From a checkpoint of a small transformer trained on Wikipedia: 12 layers, 6 heads of 64 (3 for keys and values).
MLP neurons of a small language model. Each row is named by its layer, matrix (gate and up: input weights) and neuron, and shows model dimensions 64-255. Each number is 128 + 24 x the weight over its row's rms, rounded and kept within 0 to 255. Numbers have three digits each. A neuron's up and down rows have the sign that makes its largest values positive.
After each neuron's rows, "fires in" lists the words (lower case) most often at its 100 highest values on Wikipedia text that the model never trained on.

L9.gate530:125164162109080083121141117129132103154143133126082170120111128124159099104129102111121118133098121118132110163120166114145120148115131145130175135130153144119108128070134094112125151135131101094130072160105159173124142112103119160147119138153127079146092110114137150168130125157147134076120131060119102080141118167115106131123083151109172128120120150181135075157143154127128130122103125183104130147105137126102169108150102099140110133173123109154137125093087119155115152120153120141167161148114164114096126098122108091149122152091151115136106132159142129151103146148150120132
L9.up530:152093084140137091104101137109132123135163156154117129127146130123105151141086135097120139145130125123140109134083140097133130149131104115153089070108079160122132135173156096132183120107120146149129144102164153138058165114140099132176130110107121118095113137108129115099066110119131131150144146147098157141135143123106125154126164143122159081122114137097131164150151101121157112125091158143133155128161107155140169168140142163158099163137154141154095133161143125123118174101130164144135179109127145109100142096133058169124143109122125119120115126091121130149101094134144102139
fires in: "was", "were", "been", "released", "are"

L3.gate236:144158108118178119116140139108132139168107137120138139130117144155107082112158120150182135161131120182127151130118151149108084139109166110136147116125145142125124115154131152155126114138116099134109166119111107148128152158130109180125137098152160129152128119148103133112079151118120127164097103161114142144101118102120144099133136114100162132113157152142096102195115128133101119135135135146155127145143098141161153135162115078108126119124113169151124148154142147125170166099096076140127154099120161115156156147141157093096110125114105084159126159163138135128162123134150150130
L3.up236:140102136134090158108133140138129124165084134140143166169139135109177148127175149144120150110130155161146112146131122182123080152143146127138146082112108126083107146098129133088106152132112124119127106113077131104152116141141167116096115106127175110165161100119151138108114118086124118117085107135113151118154095116130146123123134125131140140128140122146122124132155152123180129119165080121174142147141121136154116122114069137101137092083107126152157108098104135122120146122168133142111144128111100129114154081137119150141130114130076101114108172123126129116133125166104173132
fires in: "of", "with", "at", "for", "from", "by"

L4.gate71:101128130144143176111177137158128132133126122158097083140133115106132146142107122117158146147138156121154127137141112150170145123103102139191144141147115056098123122133126097149108133077114139130130118118150101148138116167149117115083119141095135107088105080084141116102139130079098133107091121137140125168149115157180088122094128124093130146115103129125148129124127161139146149111199135138108147187147114129090125124114076110147137123117133091118101139132113110141124094113106117118098103141149129119102164116116141107164099165157076142152119069151131154110154101086093097134
L4.up71:096119129144107180131163148138117114110135122132105150141131113147144141110149127111157102152092138093131133108126086147176142162152151123177090143147114073133140130138154131116108113123119149128126159119142107174142099172136104133092094122079127147096118094115169148123174123096086151122103114144166104130136130112131138153096124143113110149167144158139151103144128148128116151158125127133092136126139116093111151123100080134104128132129108125125114119118118108131165124136101093147109135181126155141129166098110120127150128148109107124154124054138144140130135107113100125115
fires in: "to", "not", "t"

L7.gate217:124145101138137095107128113102102130117152107148128159149107164128123080107160126134118096151116108082115096106139146143126140102098148172125169099154078145114126128117105137148116123161134089158132157126126154084149105085151174173094113140106103146140052132176128146130115142112142114118116110120132128155122113164172110089136107073152166119113129149133158116096114119147076116126167124148135106156102130146119115093151087140135133134117160142084112110125133129165127095096101106132093127116129144128151117138127130132132107111167131151125082173159070168139091151130113121125
L7.up217:155149088150170093170111086107161094152162121083149157156138143138141107106114127139116146119123140151130114100110115145122082116097105107156172139114112108118132139112078152127176179130125129119139154153159130093147139151143140117109141126114071146143111117170146163080094101124168124120155104122084120092125159116160128114121139110129161139112159181134131080132104117117162110159140102111113128169097143159124121094106083134119188119125145103126140093118200141084133153137098108125106151113125111094157118160158119140138094119102085146121138156116121100118101159137121142129
fires in: "which", "it", "that", "what"

L4.gate630:147125122167148102145107090132099098111110099086137159083112133094127127109110075140117143105143086106102150115137170132124129116083143122109153141118165098116150095095119101091094101117146124154154138112095111099179132169095182118123153137173142140153137120132110142160150150117133141141109112090099068050145125137142150146116123157123162123118118123116109095163168128114115134099081141139103096164077139106117136131128146094141082114136105139150179066116085149111078105128125158145106143132114113137116147132160133125130139150116098143139103107139124157106140164122122165111
L4.up630:134130117097144117164139151124131138124117106123156141115086147111165121078106124145111152127122098085084131120104156106152122091107165126093133173152140118116161118115157072117144098118134113121118156118147137130147148150156168082128094161141121125129115096114132085105167101146131140090129108132111145095123112124136125122084176163117082158119110123129145079142121113148059154150138122124112151127110098111140176088159162128125132160171129145130120097099115150156114114111139149125147104167149151103116134092145162122142129173158088122135123110179129145105096119160119067103
fires in: "for", "of", "to"

L7.gate409:128129143133104161101140130136104128147112122121125140144122141106141141117117123156164079090167162134110165151085177158134117147115133120140130114135118101147137141130139164106130155172128105130100146141131104133108116131131168122135161096099137077137140146137160137142146148163122115112158104172123126140114135095122120102141129126057139116076141144137156158109160123109138098141122094123156158146154137144084170150117107140121130112156114147121111116127121110097086136140103159140132099154148123111100094119139142056122163140079100117150130100138115116144118134144079096124
L7.up409:105154136092139125094147084128152091161135127099111137156172121131142127180133118115131101116142138142140146129145130106111111153136083139113141182095123133111145124078102111129135120143105147076144126153134101150090208130162121173112145128122142139107107080114131161115132147133162144130121124115099108173120127130137162087129119128103131171130078122094138120111109125159122143133136153113117105156181134154171148107130107122094114127128141158138117126149121137152120114124123101160079090157152079143163131078105136158132146145125140127120147150116136098153151125069138124145
fires in: "and", "to", "from", "since", "until"

L9.gate1192:133109130110142105125168141141122150147096093154145139102122143091155157126125155160088097129136115092118130112141171135113147154118153141128164128174134147136167170132124161133123126132102107138119133123143141132148117159123105141147109119147157091136130118174090100140088128166158135132141134144110151144162099095069125121150120151162152130118168120135152133130109132103188108133124127116074132125133174147099153133144122091122098105133132128132140124164116130102096088109116115129100134109144135144123149153169146105105137133092152103179184171140144118080148096106123167142
L9.up1192:163070160139115134101156125122112110109155143110151151165097123130106111092120104099125131134118130118158154181147116127118086111112114153107144153154150134086145119092104135122143108136070105109098136118115106143124178123129103089109106142134078166128137134130106141096093134096155136074138155137185160104113138157140118101126135123114174121094166095146119156108121133118190104143138122119156141150082129165093120069098125096107115160075103129107100099117131122106084144149127096104083100126132123146131168150146120114106126120109180135163137104172121118117137093158168145127
fires in: "at", "in"

L7.gate436:121088092107089146102123109105124121116170099181174149130172130089125166137141163108125075110129119070120100128098166160093155128138136165106125130112163120125137138080126108152131110118127145103153143123095108143144126126115170116116111151094164133147159105168156130119139087137110133109138147139118064099152145157113112114122137140106175172157126128088077122182134102129157171123123109129089141122148125152137144148180100142167171141098164133157105124158100123063115137141124113135092108106160139148098097116104116155126098165101124130167123159167099106145153154134110123158
L7.up436:101135092150140098104168075122111153152095116112125141115155103141115131136140128138128138103163148152146140143195157092185161108131130167175151159168095146124178130110136121103124140143106134165081133149068144093128139126114128102139128148117109107124157104147102178167093128112137083142112102112121124111151156117078149129108113113116134139159146142146082089133127143168161124088154122114095132119172101147129111086119142119125151083151114118134110103125107112154146166124139111131083108110086142133136145145141130118141129152112123138137143143123156151122141136146095123169
fires in: "or", "an", "and"

L3.gate186:123137163172100115122105147097141171120193113109129099136124113121161100083138111134138142099152153116138159120109107084112162199149128103134103131114101078162110127117119138141104093163135090135165105167139124181125122097139103113167153125108150111086119106101132140108146098094107132084161134106152167069104167154086130108130159110108117128128092151117171111105110142135112117090110098133126101128124117152110109137103089101134173094145140108173152149152176156129149144114152118128128112128124136116119113142103173118113106130162151122160176155116108092114108140108111129119
L3.up186:130153106112092131132163127111152164139131108146135158125076129130095106131151138119152154113145100104103128158088161129086123148105134119131102154151137097114131148162092099152133105135127111155137129144153121162134130100103112146124147124117093109134117081112136123116145125132067141132123131138076115111118141100144122150120165168113112092162123105130108094127135112144091156115100119125137087169111089111150118114123105108148172144145157107145112169150143140139098124115133071082074157160130163166134078142131116125136102172175148134170165150179088133133128104112114125164
fires in: "national", "state", "international", "local", "regional", "university"

L5.gate673:119121111151118160152107146163113143113132138139128161147099088138128143137115144097132150145151127141138128122093108151124158171123180105129170089150149134161138143154127130125116097114107129100150187109128171105128146170126149126130158136125148052087111069138152148188163140153161106096159115160171101144146138156107111129125140126150094093083145110110174134152102138151081129137124127122127140131088123100127172120138109142113109152114116080133146150144111137104108131108076131127080126177131166126165132124142088108147121143124135125156139146106093096148166135156121160141
L5.up673:099147126161105155137117106175125114124148143132137148152113118147147113125120094142171155138121133091114115134152132178132126154145160181111134148122155090119154086137151110150118147137127123133127148119134134179165091153144129123104145155108173099091136056137124138144145099106144092099095130154143126115105107111138096113125152144159114100121162121127138150145128085181075085128115090159098118127131138096118105089151109107109137159147138141138087123135136107124135098117133102131114098135127146086152127107148125137144103153090123133157130100149113157127142119079142166127
fires in: "has", "had", "having", "have", "not"

L4.gate1165:166139161143125152133102158138137125108118119083159123087102107119121101140114106075143089107148135141136165105139123123113155098082099122132102139140155149129117123109104135092163132177129143131139146094126099151128151120153102108152107144135108143155099122127178072141153158115149112150104143146113173156110109127155123114119133138105168153128184140083174162179163128105117122133142112137081146135158120118134119153128137120133146127086174121070140097118086173104141142145115140086143121149156134118106104155164165132131095103119106139144108111125160134139118110138151081098
L4.up1165:153141144141196132115126187112125099105094127141146108147148154133128096124128125135114122146140147104098122117112125155096145120110098158098124116124180140155124139156122146117136120145127126110137148096155115140113134032098157156149134129142162136149129104150156107133110153104110098142143123157103149131114104142146130109102132098090129143110132110139153135162155153151143110184165147125102103090117132124133151120123145147115115127132145122101144122117155125103096134122105166152130143118121090113113104131139140124171078114122131123122114102157129140134098131127144091153
fires in: "as", "to", "for", "from", "place"

L4.gate194:162114104124097144173129112123088114114124090129136119096171144135154091111124127154129147116108135151121134150144120119131094140113168118079126119154111133139115156142122071100164081137147085120127149119138101137141120107126113124121143082101173137162094098102104164103090110093146129147102125151140121132145124118135142140125145152127147075115088143136094110109144088127150140142146129110141127141096134098095096150115137133088111184122157104115175148158116147122079101154124131106104138143160157119126141105131135134137154164145079139106106155152109165113176132116156149116
L4.up194:162175101114134101136130137115135114118124116160118138146124154143127110129124172101148130158126095149078117100134112126133126136123097141110084109104114099096121119139112082152145148109153166114191166169149111178138134124113105132110145086140160147169127110093085102091113174138146117130126140145159123131108107108129146108129090159113141139101150140111122108139126165104113128102118134137169134138097122117119112101161146173124080130144124163102150108112135163100107127159116143139138116088130109106128118097169141142136122070137069141147123162154120131113119106117128123128
fires in: "for"

L7.gate1119:142125121147121142156154153182141148103104134122125121119145127135186134096105136146159098094134136117162086125126084108144118168127119124166125163155112114101119148166126119160105082114100112163078073160120114116153125142116126129074135149161135148151135126148161158134133175114127163083097106130145086142162078124162115133081126084095123108130129106130129108126176129162145106110170148156122164139131135163145143121125130117098125151088118092078130148097163133094143096128128136090143154120119076124145080117070108108111130162143119165134109104137120124142066141122086174102
L7.up1119:099137111114145147125080137161105138140109121112129113138069083094107177122170114161123152082100119142159133153136076189130113162125095124138151094129134134141132168067121126121120146150158123161158118122158099092150136111131143112146130156164144150120105123155127156141088126146123118150113105141111133118158133124158207176135128139145117113123149108137128149127108123123148101128138130129136134130129158158155076170068102076146170165113132110125120120139111129122134104075092112132109131139120119149142144132169135088148123083119158125088130138120157125112141111137106123145
fires in: "to"

L3.gate195:104135144152119193159111073129116153148148153121111180176119137109148135112127144139146156147133130147124121110126144153125166115157190140126148134112123153161154132150086140113106108153096141149149104152154168170149100122127105149130114120137149139144154123118132128164174145179162153107134158149127106097123133130114134118153100077109107127111126137134193131161126107112093116087081127148173145152133173121128122146118154090091100151105107131120122113137095120126115182109154085135151139120129121080145103116131135123138098166104143108136118181137098111154145138162143118152
L3.up195:103101119123074145166111092156137136153161160100137201132131127100117132084147108139134142152129094110131136123137127155145143161158204115124116122132158144143138114158092126101077077096124172098122104153162138145145142146145086142136164129128172120119117109125160164152142110161098134119140182108113097125097147126157108143150126107106143054102137124112150136139124189117135112099105124175172129137114104111117121085170132076089103100134116109143132103117096127101141161122148109173122117132135139110172143124151126118122132161095136132124153156131106103140157132168125158165
fires in: "has", "have", "on", "not"

L3.gate76:161168151121161114117168145121135126128109077121181126135136093124129155145123154150145164155171094119152114162105134131146147105144110135143149114088115176150164089113097153151083135095128151140152148169115078152114134097140127135133122129080143131157099082106118112150179149116135150172142128110083107161096120105118161120129119124134122125091151139103186106131127159159119157139133131143151119099123100163149138172118139117165093109161102145159124095123075141100113113132144125119134131118118103148121140162120099141138150158113110100141168142137165111109129109137137152094
L3.up76:084152119142138113097184147119119138132119097169141124159146130102127098125099140128129128149105122100119170135109125157138148098172143134126128147126131112152159183118131124146112105110135164130111135153119133180132120186157144115087123134143125102121106130129124122094154083108116135165128112124104138153080139159143130093131117130118102132130137132089154121133142191138114148089132119069129134148170088150135125107097137122138114101159115163134125102119127121153148133164149120149116162155177103166161129164138121151147137140149091098110115121151171131106114103139124111096
fires in: "to", "of", "because", "after", "in"

L7.gate330:157177079125130101117135091104128141125142168098126116168161126081133098130074138112152135152127128132121095152117122179132108140120104111133098081099128106103122161109126158122097133131126142125098148098163120139135084120129142107129154130087098104131098111115164128154105118181142132132087132107109141128130135151180108143164120125100118139136124132150092129123112161131092129123101143161072129130164145132107071126114130162148142132125127135079135134134117083191117140098121108104106141147156161138101075142119135134110128114123132109165137141130101083151123137132127115117
L7.up330:128131142127114129101129104118142134110089181138159154135101135151096161118131154115128128125160088123133146126107084150106111129152140138125126136077141084171116123118150097127108114124122154076123134110129158162127123122119135153129124121101087144129101175129151119134091123136126153172150125151124162146112176118157163114082114125055096129145184131120135111112174117139114144175133140093114150116145131100087115132136143130116119111146104142129135118112130120150130116076150089125161086148151136090159171091117104095132176186109108124148177147101140148130171110116147112108
fires in: "to", "at", "for"

L3.gate351:157081113141128119139180146119132119166145113117147163130140106105143087166108131145144101146140105121101179164110135163095098104148151080055116098114160125110137131148153134143111110157124090154132150105117160102130137129131126131129110087065151101146123116098112118160093091120153116091106129084169124128105136118127073107130122123171118138140127135131127150168120140106139119143087081147080137138139079121101146135176116106120117094132126159095120143148160121140153145116133129127128138118132143110092124128110142083109132121124111159128126107136118117122114166152080112126
L3.up351:120088144156107109144187105138111122111178123121116126109135101136096117098106132084097133125149119142123127110144153142142090135144146133094140069094154096086120133131157117146118133164113111160147129149100149054148132139129132135104067101099113125111084105086105124149091102138161085160145132110157152155138145154079110129098124146147110161158131120127115180123141142107124141146115132116165144111095120100172094147143143112116104169137103099111119114083165087168089141138102142114108108131123182102104097139143109143092114150132094131159135129114186129104152166128168151132
fires in: "university", "angeles", "city", "at", "chicago"

L7.gate544:132140151124117095181118141174119137110151153116160135091194129107123123111147150130120147089136139107136201161149097190104156116137111143098143080157128105139094106118132111155144089094105120151169166137157106181077168128137112138128145138104125124106141127116122151088167119109139136133157169101093154122121132165171113086123124121086116100128115152070115134081113145136133102123145129136115136120119159132161134112126102078154147153163158106172118123153097102106125167103143168091149092170135113144113117164138132131123101164129088128121158121125145097148162126100123103101
L7.up544:141168103105121116121081136126133145116137113133111125152107093096105126143095101138126133156163127142091128107089151117183162172165145099119126102094151160124140134103113110125136164130122100128084128145126115103145075144162156127166129151164142128090149063171134131162047131144176132130073150130149100189142133183175116108139115097127155133108148152134149130150141124155166103118120108124132131183133139125138067166135082137124122133140150170111138151131127155105146118095140156141125117094124133090140148122098123115155109142143113136139167128092122157111143110114060108125
fires in: "as"

L7.gate276:150111060137104148134132108140143146129110105100148127129132114102117137156122117114139130079131115082067136141121124151132134120126107181100131096088130150111127164125103133148150105139094127089145148155134143129108135108169134155139110113142139113108147140130088146136110138135125133159138126117125110152157108082135122088151150112153127120150134109125111131080153136125161113100122092115127159161136099102131149085133116102157077165161123089145106092125131143085116112112145155098112131153129146125182124153131151147143116169114121117125128110113127104144159115061144121150
L7.up276:136142149144153131125149108126160106088122169111142150136158160135132129106127132134145124105120104079183151087147124129098114101112137115109117151136154159128103158145130111107134078110130109139097125142136121122157148101149136119090126152115128120154116119128142073128134116098111176146139154094112157114120095100164079145115107118187142119102123075095128142173155092102110135135141177096115164148148126146170130115118132150149115156129099140113137113129158128115125114092102085173097107137116116089106148111104144162165113167120151119104146122132146124151100140103131104080
fires in: "a", "of", "at", "from", "in"

L3.gate859:121146129151124163133137119134125111125130087130134135142124114146136150128142142136106103176141136122137151130117128130139117073098110126106097128063152128122146142095111124110120117083104125127137142119122143139156107118054133113130087108165122140139094138154115117137104058133131107156132125111104133162134122097062106118128100128094127090100139105123111148140120123162136126116078099112105152153099138106105131106127129098090115154135170097139095117126133129136142103132093149155166116137115086158138116135124170164096121138161107168124121109072107097128161118104122101127
L3.up859:161105127109173120124082115129129127124117178125176128155111103106143088119162104117112099113136156150195129128170204135117144123125137135148106159124110103120183113116167153174154104148124111169120156153110138124123148141122128162127127154094186155086158115106154104109129123160172131155104118112113132098110154138106133112085130093116104173158151120103131117178126102165107140145114106121095130141156129152161132117126163119135141121095132131091113141106141082143138147135176127142136105151108162084110147103145111124138135139169157106164126135113149144126119145129171123125
fires in: "or", "rock", "and", "mediterranean", "than", "against"

L5.gate1075:128177118127138099111162128128129123127125114135139156151145131127142155136109147132156145151168089101118089138134058132105134123155100128116144106170158116147157134112112116151129117103123138080126141156108119118146129181080135139099140173111090142181162117126125141133139137109132136145134138099128117115135156120160127132135134129101174118112155159115163087150150147124164110100126101130119116168134126075131136192139107116102107154145135121083145094142089119093123137091136110126123159128120155093144127148149161100120103119150113144146084130160132092122144123109126159167
L5.up1075:132114159119077125116161131149080113128129144165114094109129137129094112127150104136195094090130163100134114120145133110156120085074085125123135109093149122096120149125117139131089159131131126162147120147110117114140111143109141083099094084112128144107125115118190114132104094108143159135118123128159146129151173133138136161111106093113098139149128142148141094125144124188179157106131188171114122117110135139089093134107114097137144114099160126085118106111106135098132125106104175155118085132117136155119144149096136145143116118122144157076145164102140119148103112159143144123
fires in: "from", "at", "university", "to", "college", "texas"

L5.gate601:135109108118126149109108131129107137107168149113129138134124115122155146122133132173137136129140157157122104073099124175145133153165131133147167146116092194128156122164084111112105122143092101111138168114150142109138180150096123139155099162146131131126109129126155146162097116107107132143137110072126135095124096113159170139135158099104098130102167076120125118117124139127104129093086126156135167107134101120116155151171085137129108193137107112153095118164134121095120101134094145144096161135109123148119133073108093095141138131140111098161108108165141098153139119093132133117
L5.up601:105129117158128128135128153121141105126163159122075152150155146125186133096110137144165152130140131148139093070069135148130125143170128123105183095161115132170171138125094118136134189152119111151120142148152122105109137111097097120133081134097126150136114069142106136146141143143165103112106110094139135149127098139179159132128133108121157129094158099120144127145140128120125111120120116112171138098110144134092109090091130103143150124167080141109136130166170137079103107153098112178095124109144118138160124087115122146126130128165084113163102143166177131087152113095115112137
fires in: "took", "having", "had", "have", "with", "who"

L5.gate926:136145138136106148165112136162146129113108136123104162179067124106145137141142127141138111105154091096119134170078090111119097096133153165104156153119139130114130113134128110149122120129135147143087098130061096113114091112087120120154155136163092109117139128131129098081121126103114121151134140140169147115142129134114159109114087124095146119113164082116127161133178150129128154126122132126105161165142132128089113104129122137145111120125117122141098092123118120105107116121132163152115124111115079131139125119087126154166127166182145098147146118150160135172145147179096144139
L5.up926:127093124129085149127136175119083112118112138079091166130100119096098145111110103129172112167125127137139107135118135090107132147092141126132079139123169150154172120110101157150112082169152104124146131121122138115110135188145177090138075148127121163142100136146115086148133121148147117128155079129118112112135115141122164087108156104160112115103168141077064148138147104119156163106120118137095133158110136132159099146110129171145090084088115103154090128184129102128121120112124105150118115149133107111119146113104137122118116138115116108134175136143128144128166123138119137124
fires in: "and", "on", "to"

L5.gate609:153137139201092108108167106122140144134129080111149149130088140100161126089138150178130138133155158125079140110130097172123160121131118109105132093133082108118085125136140093127135130158097122124073148090103081165133121144182106102099118120088122151102100073147170111139143122079123135158118094101113125132109162153106149149154174088103116136135115152138142185092110116118135107125126145121111153091145163104110134146099069129106195129155119101104130065106085155127151132128092134138138102116130140109106129120095143111141105137155121123143108121113124122150135147139161125144
L5.up609:128174136161146100129140128126108153149157101091116142194113145158150128136159111153136154125137145114096083168120113167123123078119107079118128149122160102134102153122130162105160124150104125128150157155071119155132124119128075143114105116106121148111134059120114148107138148114139125125099107096107125157077145154141101165105148170141105114150104158114143118095149093111137108145134135161105130156128103121122117155191118103146140092129127123135136131108119107108093113118106081144147100141141127091108106150084100109135158097108135104157142110162141121166187137120140138144
fires in: "to", "and", "they", "or", "don", "donor"

L7.gate822:112136154144105097129113158158108145140125146114145149082094157145068120125078136107167154098133145106137085107116121118116112149100128117099161106184152160117173103092122149109122135113129118106152151182157156094150138176132119170109131151144138106144128128159112160139153118160155130108170124098136125102106162109108104098108120133132129115091090131148099153103145141109154124129131148108187115118091144103163127097143148171108161129129091156147123141146100101110153140148132094133104119169124069105133135119104128138207174126136144129121180134115132054123118147140102130107
L7.up822:110131121118149122120072169081121111101137154110121095158110137136114085124110147071120179110151113125135103098125141123136147087120126160104135140146091115127142140108111136144134141138060098166162171185119105104091138198141108154121118115151113130147121108125131120097158090188135132140075126142144127106136143138116109116126125128077140152164111148133141133118108110132144136154129094108136148122094148128151113114122117173157132121103113166108146125122128117074176096145132132139150068096134095135167145122142142158159146107129111142114139181120103106097105101151104137142
fires in: "when", "where", "what", "as"

L5.gate1169:142113106116130128157134138119087130144125110119153130110120121124068122139156173126121142155126145071146139115135138170094135138105111132124138130128130143142119110078124147173116171118119137092088166177126129149142116145119101129112121134137100154115108119147136171102093145134088126107122097137143123155118152147123145119132123132152144144154134113178133105181181102116142121118118171123105142174166117148144135151109108094170087126127150093137134089152128126088135142127173161087152094074092144127135146154162150129122132136154114130117153122131146141110146088129150121142
L5.up1169:157138170115164135103154118131133123101114114092127110087123138136138108129087107121122163116129110127126187127161103154132112164086105109140087151146154160135101098110131156104127171118167152182092120099099149163179153141096186094113114104115088153136116160113119119134124160116158103109088122137110072098095135144135108148144168122092141127122106140127124152131114108115125097143155122137137160150114148109136122183142115129128141134126142154110134137117113150163138127117170118120123104090139132188126117135130194131134123150092148135117150127140138119102132147140095105101
fires in: "on", "in", "of", "into", "to", "biblical"

L7.gate208:150104163142095117137141149132131116126159114130128075117110139117112119122148145113136099125139092083136105146116169128128148104121099155091118136148155077078134121128089129141094162116122114142206151104115125129120142143098156111111159143107146139154108128119079133103127127117118109099145070110096158147091122166117091107136153103130126141119148088105108119131115136105133124074124130142153148126115140127123151105149131164117157133172145123132144077143156120092081099158084091143109110153158115125138111132120123155159121095131110126123160124134159121092053123118127106152
L7.up208:162144144144068127135146127149149148147154095098167138128090117070075098158148128128085126129180178164095100088165138138120129140126116150144139142125114167123136093114070103121183138130147123138156134089099133108178109127131144146119153149106157136119143129148094120127082128130144132123119115090138069095118150146163086148145121073125116159153111118146121153149102100141118161099135130117080131142104098120154131099139127125137184116119105151145180133146121137100115124140139128139100096166115116103115128123116176158136147096117148168135177150117130101156091158133127139136
fires in: "which", "as", "that", "who"

L9.gate969:111114129139121134132119080100093129113147100117155154113120113120116093122119121133137127111172137106125132105156109091107065139077119098094120124126130090132107178120089148119093154104169127117136168145089120142128164109122152120101143100124103115117105118104096106151092122111085159152129119154116125104111123146120146104095112135098105085097104108102112080140154073138125117098167129131129133147126143131128124151076137097099135115103116141148152147134157158123137097153161151118123093121141124139145163175122156117152098169129108117169168169164159134098160137095128099099
L9.up969:133179162138116132140169144156143144134135119150117177142115140144162125126126110120161144139125115078076085144116118140124154127140119091113153122139142129130117125156140112135138130152159138127195129081150122201155157145131154123147158157113158131130113161127113084166116134130107126111116124118136132121176125145165152100115156107131138152123155146120103134120133149141097110147165132167137181159129160151121172112131129094130110167128139112127129130121128101104138127138097124123122145147148103113104123102135164116132145103118145111062186121159102160187106138081125129099
fires in: "in", "to", "of", "during"

L4.gate1097:142140135124083126144142135118082122129121129110115115183114123112132134147097114143167122121096105146122134112178110162075137108121097106145151084142134115133068145117113138117033142152122153140156126114112134115117119112118122092145123145099149086186112145105092144158118100121124110171147137104120131098095129095142142102139182099094146149151115151150120102129167154186158123138112122126102114127152131138158124140109140158113108134100138162115137157117109121105122182178127147114109107138166110114091128123140160125123131152093100141152097139162129108132124112145104159120
L4.up1097:120177136160069129098154123123097123119110148130150121117133129140150164153116155153120141182121104050155121129140119124145139096159107103111145123106119104122115140118116148132116134166142146130138145130147092074158164087134158148151128155120181083128125135127157126116090141103129146163144103132133117075098127107184163132083135078104128143144117142121117120091163166158102109143100134108122123157107109082155111159108138127120116133106156124117143113086146136142132137125162065138147118133163155128115109154116189161131149148134092129121093158106107118150077132166096120182
fires in: "of", "in", "for", "to", "among"

L4.gate410:147096137141107158127084130159082110135171124156163123095162091145149101111113107100155156145143154094173138104147120168087126147134109140156114072135150134168091156098113098060071107111114150115148138154096169153135149107129114139131126121135084106120153164153092085171085126103089122122138141113170116174138140129116108163112133107157124129136149156086123124142123132130139099137169136115115146112121149140139142145163181160133146142172104139087109068098119131124111105098137164120118132112169122139130145169151110159159136130140077142141100068138140117121147155140108142109
L4.up410:130139152129112103136155126137145098153128070132096117107133099121122123107160111098153116140148171136169127127160129107091112178134098143135112151135124155139141138146110125090106133149105121164142124118113166126157135133145124149162137180152175105116163127130150147160157099102110111134139133112130116136121156165133117121195117078130117122133145126111083111130163124139118147139157104142139120119134132136141134140145112082151155105168145132091118160093119131142129153109135151132148119129146075158087136170132127119171105115145163120159138133089137154128110128163117103108
fires in: "as", "for", "make"

L3.gate756:105152173120114109112114104117105097152086135157127123105120145121143126068102154118113142155148153134156145186110127119152135101108156139147140107114084104133143087121106145113128091152138124164122133178102108097153083089128158134098161144142147090125124141146149153155115132147117150133160135111145126147163088123122101096167129113152153124093091154168082120120094137152116132114108097130117116166187109100143146132130171123159136123130144137107126156131126111123135116142181116116133112196140133106141161107099128107135128143124094119139136145121129083134165112119112151106
L3.up756:090133166117110129132088154132128144134136118080121155162128151104149104096079113133095143159167148096165089127152126098136112097100098100147140150096128133114130125149168165067145134123169166110157117183112150112100093115163134146132117139094139091129138148095100111149062095122143077148157120141156159147140133091127101145127126134152114107116156179137070133125085121175128113081087128138112115146145114146155131116107131155185111135146130101107133127135140109140159149124150100089103162165155139087135161118142134140179146156110114129159130164120123132123098125117176149143
fires in: "number", "station", "distribution", "were", "is", "are"

L3.gate1124:116121148146097142115103125167147137167122152145160119187113184107090144132107134127132153138092133146153153112130145140137147112156152137106123147084144122113096113105100100147163099087144132121095113104143121153177132128106132124157112119156119115131119142090142149123087099187118116092132161115120170058127111160133146104112138100095099142107145114141158124108109138155112082175115138119142144136155114076133096114125146139156148128107128090173106145168167149119107168137138114143112131149088189131120148122145086124132153137136127110127139163120102111126082142134147183197
L3.up1124:122139132121150109127146102110148136160135116165137136161103132125117118097129123135141155165113134149133159075083152176180117162107147120163121165139138124171120142163159087091114124114165135114131085104174111137160119129115144174151176135118107106172140189100134142105146140142141163153146154115136130106113188143141118165135152109078104152104154157138126104097152158122100154105086148155111165141152104092155146142118140118113121134147177120103160130135157097125097120119101144097129160079153126169118118171121117146120145159108146119105117147144093102162143160114125126142
fires in: "state", "party", "district"